{"n_layer": 15, "d_model": 160, "n_head": 5, "n_kv_head": 1, "head_dim": 32, "d_mlp": 448, "vocab_size": 4096, "activation": "swiglu", "norm": "rmsnorm", "norm_place": "pre", "norm_eps": 1e-05, "positions": "rope", "rope_base": 10000.0, "rope_fraction": 1.0, "qk_norm": false, "attn_scale": 0.177, "bias": "qkv", "tie_embeddings": true, "parallel_block": false, "init": "normal", "init_std_qkv": 0.0449, "init_std_o": 0.0, "init_std_up": 0.0449, "init_std_down": 0.0, "optimizer": "adamw", "lr": 0.00231, "beta1": 0.95, "beta2": 0.95, "weight_decay": 0.06, "lr_head": 0.00502, "grad_clip": 1.0, "warmup_steps": 319, "schedule": "wsd", "decay_fraction": 0.895, "decay_shape": "sqrt", "final_lr_fraction": 0.1, "batch_tokens": [8192, 16384, 32768], "seq_len": 256, "doc_mask": false, "train_tokens": 115100000, "steps": 6731, "dataset": "wikipedia_en"}
MLP neurons of a small language model. Each row is named by its layer, matrix (gate and up: input weights; down: output weights) and neuron, and shows model dimensions 0-159. Each number is 128 + 32 x the weight over its row's rms, rounded and kept within 0 to 255. Numbers have three digits each. A neuron's up and down rows have the sign that makes its largest values positive.
After each neuron's rows, "fires before" lists the tokens most often just after its 100 highest values on Wikipedia text that the model never trained on; "fires on" lists the tokens most often at its 100 highest values on Wikipedia text that the model never trained on.

L2.gate404:095149138094098191181082178101092105168137173129097117120138164174118186166150177180137164168070163183117119081112132139139146154117105119140119168096091200132123103146089163103108123087174134121128078137167115114171097087134105164140117123135176175148162121170123127160156198113148135103153082164142141087140174110126157103088122141144144156111138082205165143138100177116166085140120157120048164160091104093137145093147142098101080222127124107133122162119142189119126111146175147
L2.up404:106131105089096148171084115162104091185095159059139132165116140146103158166091161179092138097062124146088104159152150156161171122186105158120124141090108180144146150115087133171112134110145164123143148149135141057140085083113072080182067118114181163157119088148106119182201166140159125109101079126104137087127167164135115106105147133119163144123105085130178120093107207143099087154092140111060151100072113110122170112155155141108102163091108133125121180129134141154122082069174158
L2.down404:133160118107144097110110118104131108255117134141124110126139137144131148133124186167151146114125109131150179157114136095106153126123060156154122137140117109128101133115150151089148123131139163114128146114114144121142132083142125140140124160132087173180144119207129108110107140128130148180110000041133143129129135139163162121000142153125109137104125116116145148124120125127156142117088148145143140115110133125130156129102114143128093120129133109198121128099117120144156114141148121
fires before: "\n", " r", " New", "\n\n"
fires on: " |", "otes |"

L2.gate85:097129108141123128142113157149148078183104176111111147140091170144143141160139171174111146141065156124096128148121119153148134166186066143125144162118104226124119117144077122131102110091163139108134162167161162092132095083118086099143086121122201188146169097149052134160165154123168119108135089222118120089175192152089130084081103170125162159119100074097161141133125187088119131101145150146063126140080158090116188115140141136106120191148139120135119168109124162126135131113184095
L2.up85:108114157105115154206107112147098140123141119109136110066122084178065141157079151148094157158106103160086111087105109164151183181109127133131124188068114187107110133114118161131097152100124193124152090137156150114174088092136068130169070134121163115118104159156112148192147148089166110046129104111081170061140133121135162107089113145162143171129101100171162152114089159144104071159139168147109113143097088138117152079166197107119103202156120114116185155122146151151101116103169155
L2.down85:128148108106134099091120114106139121255111123143125109128131137141124143134124172163151140121123105133145175152122129091105160116126057157150129121140109110132103128116143144101157127141152164124120144099123142123124117077146141130129142158138092168171153124202129104122114139127132159185110000040135140139127133140159160131000140159120113143092125121122149150127118116129156141123094148144138145118112131128139147135101116129132114123136141120217124120104116123147157117147153117
fires before: "\n", " Sw"
fires on: " |  |", " |", ") |  |", "otes |"

L3.gate350:150138189155156167118167157108129110158153118145079099083111110129205127105102192122133114121148115154088078137197081107089096088176142059123114099138167124149119144125135152143134113129149138135162068193083127142121157102120110151133173171113144107134124093080154049134125195146099087130144142215134168115143166109124133122110137141109120105126150096104151097165146191119105093209143140055133128141107118132091104143080139121079139103134128217158111100069145157090110113143096058
L3.up350:148091122159167155145118202127100093132158105168090123137150107153185119071111172105145094128148113187072072142191112097051091136211156100192061120111124100140133123130129157127146066109142120123163131151102143184137154087153118108094200197098124121124171070102149051084143172164124149167121152159162169120111118146145118119140156153116105110127132090067116155135117132125134099201148132082115150108121119146133138108096165158104140104094136182120109147098156123127120128143068054
L3.down350:124121157095156140153100178094127134123113077148142116134141173155112134137105140133169126104134117150122164116150082107077092134171109115128110142111170096107133099193189121113147124135131188099120064047117099145140093140163124078115132162085124115147175098122155060113126131147129086137111065068242142109197152141172130207078076140152133130103150123122106133131127141120079036121122161100077138132144132148112147125136134168087105148057145161147108129077140126123089144129185053
fires before: "\n", "\n\n"
fires on: "===", " ==="

L2.gate284:174140136131126111142147146183078080150120094124210142143146104114110141137132147115135075128081149140088059178214094091155103101197142080149115114136146147109098149107148121142165077127152123117102067148072149183117125149147116127109168078120145083175109078104135120127124120152118164104126148162127106088095140156106082154154162162096119082079063084112161133125077159164041147168109175053124165065123095176147114099158134156135131148091130141175126082099136159085123128099121143
L2.up284:136157182114157149125112143080170126161164133167092122095081079137183143140087113107103099160134168180077133118176073122063074158155113088177090115076210148207150126152096150105129183127156122097177116118125148166192113088106154091168159165104116093057138142123120105122099128167126116122103148162174167133121131169145113101141076158145109132127131072094128111120126098061147073150104138142143136174129177168147169126130163165117182093103161189085157151115115149120114168123128166
L2.down284:109117105070136054153113197052106105155086078126128114098154175163123135144094185138130131125160125157117088142134120181151103122198119111145074117100114147099113148167122156124151117139186166109089080071102108167104090180146097111148181138107130173082156134137202083073165111136095100135142057114113153147141128144160096205117120178138150157124139119131130170067131154128141103085155124147089126135143148156146130141099172177090164108094120119210120107047140134120082100147134133
fires before: "\n", "\n\n"
fires on: " ===", "===", "|---|---|---|---|"

L2.gate373:116153094112109157176064143112119119202092206094072141144146157105142185161136163194123129139076108198136104113137206097159130158154095137121118136100086169155131123129095151162098126078151110126157144135142108074173107094117114098154059065065175187142128089133136133097139138138153147119113096148143118120146160132154104110112140126111169117120144082136158075081156147150092109158113121076070150121076102118119169123167124120125088174103074103154154148159082143181158061114161179
L2.up373:091153145098111164161088158124092074145138147174141088117152142123098189158115178166117156154108151174111129074103184101119147126127160128153131133077124184140155099193117136141120151104119133121132133115161077108198141101102107091117109131123128157139074141149140083111176183123141133071138103127131151097114160125101159139095096167139109169133131147193091065097079185149112056174085129138079205114087100085137158074123080119083093169093095105128147162068129157118154086061165151
L2.down373:135163125103154094113105126102124112255128143141102118129135143148128151122130188167150150114130115131136180144101142090117154139122067156144116145149121115120109137114135139078139120123139150130133142126123144120158148080145123134139102139123104178180130136176123120106101139134141149169107000045131142133127148139168168119000139149124110151108126123113137146107121124126156142126088156135143140104100122135125158106088113160141059122129125096210114129101119126148158106130163114
fires before: "\n", " r", "\n\n"
fires on: " |", "otes |"

L2.gate383:170133135143177128166137137146058124139139101039119086128160173123197165067099194122114127085170116152093118169124094093115098124172087076090085124144080140137152098121163159147162124127205092180147141136148141114137098137106132137085161197122118126089099108087125099112159156195111122110145131172123091087083170146121140175111101167116122115101098094166171160120117180158086122134130084119107165131135152142076099111090156098113172109123154068196141126143114193150173093150168160
L2.up383:146177160127084169175087087127051104166138108067158158177092164129156100142138106142113098059175122169156166105099089108088103106129168071210050087107156166077151160170099143108139115135110099141174117095089122165176142067130097202125155155080129108105145063116179123171130116118086141159101163155115109147143172148119162117113130184135120070119118086123092144133110073132116118151167143129181091146144169174125143094108164148109130112110151159149131142126159117110121103151094168
L2.down383:133127161102126115096140178116186154148085105091113101159054144123079116162097199138069185076135117187084141110091097128149136156197106105141084140103133094118103097180139053125131159154143095112127176078113105168150143172119104153090151167095125116114137085155155121145136137200086070117135080067124123134155117133175145112101144146110072150120098149127145154117146116089123126134121107128082140130162147140131129056078119166153202084091158192180169097080129150139095094144098114
fires before: "\n", "\n\n"
fires on: "==="

L4.gate363:160133083119087155136158125102094087140142081146127062139099144099176152169152109096089144132124118224087072131145097168094108181080084122106160065141129137124092140120100088136100223123210094157122067168123116148144129139156113154116139097102163153129163119134157131087185131164089117123139107148197135092106114156100141099120115112127161093126076089149144188086119095173132170135115153176115102164087154135134058138121165128127112122121158169156108177188114120179119121092107185
L4.up363:169052091080182120169127152133100113117097102142095150100124170166122113091093142109149113131083078170103160117093161137123115165096108163120081116112170166137181138159119153093149102107149139171061159087105118112136170155119076073120191147127115089120096119130125105127126184174143167138157122113168167150114055152162106170085110016143169124106133127127128119152150207188150177170138125135190111098205161157161148096135130105140097124104101141116103105127095099104131123105187121
L4.down363:136148137128116118062104143096126205100108066113132125122142093074099122057157151122125172156080092154129130100168187180170128115120164147125135130112108178146109132142137116146092094143050152169127162139097113182174091191124124176084110117126150134088174115106107121075118123163184125165153099164072101105123094081166165140151066202142154103158173100033143161153154143144122137143109182091162147126123091167138114114093084093117074131167124108163103110100160092109139105129099121
fires before: "1", "2", "g"
fires on: " in ", "oll", "alls", "rug"

L2.gate115:099168127116121150125122178109131164179155130171132133123092115157158147115105148171122139095168091162113127106128111149140117065139129070150014149128180102084204108154124083168118075094147101127133078176164147165127133132107053142114132120143126148079091107106153125196111137134086135133078178179108172145131180096100129094061153184115162137118091102125130155134121080114104109123116092102158128118162159215126127109122131143104084116111133186154099134118207139078077145165099157
L2.up115:091118135120155132126130136174071103135194115161098135143150125143119175109132121188107115101160083138087085140121126144131082038148126106138064150141124142144174096157179118107174125161158135146164149142133128177136091124136058126099142122074105085143143149136165104140102145096119124207128151123121170156075173076178116128135132137123114141082069128138117138116054103158111070144156145011124139123158106110141081089069148193058136120092143194150123142127139103083107142140112087
L2.down115:140084146112099108076140207104113140063147079153146149147136166136116130132109113121137151148182089145093108101161091101136094132173138117132050172150103135091167115202130110105125125146199104104125150094122108170134113156141124100099158157088080113168190122160155111166131116169087121167108114054133165146122160115149112133093103171104143131074151197125102199148094111133134074125171115070061101123187151123155148103125150184090142068072139189166110112064128123127116118121128100
fires before: "\n", "\n\n", " History"
fires on: "=="

L3.gate439:155143111111091155177100161133066099192133157028155098147165140165100160151121183194126149165054140118082095153155130122185149132099093150129158139115080201158081079122118182111129145092192152088117112142121145063117117091156083132155077168123189184148122131142135097141162151124152133110140119162122157061096174141093166115102108125111168143137109070065181142121091171144126096143093150147073134111130140117129181101113169119117120177109128138164112157130145117153142121129173127
L3.up439:141143102089118161175105134124081107172101135037128107151119161201115197134087166206149169158063137120108098153126144158132118112103094141123115155117083154130118127153066183109088122126158147078158104132130150080119110040123097169155102163100163164182130125159122135154103142111147145126110130149132148049112165152145156080088122145105140153141106067052195144105085157128157135164121176079083156137150141117120128106091158133095094169113112128153127150141122198182131130109156174
L3.down439:122140110109139103102125119108132121255116145138134105135129127156121143119117168161144153106133103132139180156119130096106142114126058154152119141134128109126097134120150166077148137137139180101119142090119132126138108086153145133135138145150070173185149122199129102113109136126125145172107000030145138127137137146162167136000153153133113128112121132125145150149112133135139137124090141150135138119117132121145161136116127138118103115129132136195116126102114120143168136144142125
fires before: "\n", "\n\n"
fires on: "% |", " |  |  |", " |  |", ") |  |", " |  |  |  |"

L8.gate315:116174129121068143186127173116107156174161166128142122133116116126158151137133122142078154224110141108130096154194096107162073154156115135143080103144158152108106112165065082158086139176163132143093135158098132080198186157165145182107167135111161165107168075067126123130097161147091117102180104143203092135084088136173103121128118171119091142103065116139147134127111156092066102143151165136139077163116138159109097079099097130148085156160082114171113126151110140163102099162137167
L8.up315:187132135065085116181116099122161128121175154130124117167166153123175117126136219112140105156116110111119061158130120112145132196128140095168091086160121134138118094054168137143096122133141104084123164166060105163156176120162168132100172088068096113127170112136077133034152143159116105166120117126115065125137078173146091106113136146060118108073083099147130137150080198092158076144152122088117129107166137143096118106107059130120120123125152168161123090126123089169167112130132112
L8.down315:123122134123096058091127116118112134099119131083096169138175121134055135106130117169095088128049094121082143143131154171141159181133101112171124064118165131117129172095144134137140106116104208105136109168101109157115151175134176115143166111138139169176110151177135080104150175127123105153119073036144130150206090144105124147119119168139203113169197082106080152114168146136132131148086125086191118191123171157135136092137159173095140122130108167117092100113184129170150129119088107
fires before: "1", "2"
fires on: " in ", " in the ", " In ", " the ", "===="

L3.gate219:138156152166111116118137103103143144183143145147107163207089095143167132095083141129152107151111116138059063161136030161191088080192139074144157081146123100170142141180096109105146113094183096112129115165078139142113139063165131122098124160129161100122106143100138079099150089130105148129125126178106104129126108123131110174138146198077063099106078119109170146102117113118103142228133100132132176156129136158099140127089085154097198116082172120106183104148124126111130143120120131
L3.up219:120127103156111090148096104137112100175143162167214096144143112124111129113105126126147079151133111130104100078197052092098118113147182128129105125164092132081117118130117083126194140171139136128154136140127178134165139181139080103149102085133097079104120095139181083130166102130112166106084086129137086117147172161183144130124121141082113111135156090110156130054115090135096123164176188094054179120145155231154107167115110150080164180081129169125167097156136138155112089113109153
L3.down219:118106115080125077111163162057111113124134128119161072159130160135132136100104138096129139085143150119116096108144041110147053161153136125112100104093122120059101131150131100107111156144174138104136133113152108146133090147148095116105138127070164108150169140088081098120067142116064119169144051126212171171186137129144100162102082107170115121133117125101176130140123114121095114111161185147075111076119183164193101115147148191102160062101113194179127101095171132146139126153125079
fires before: "\n", "\n\n"
fires on: "==="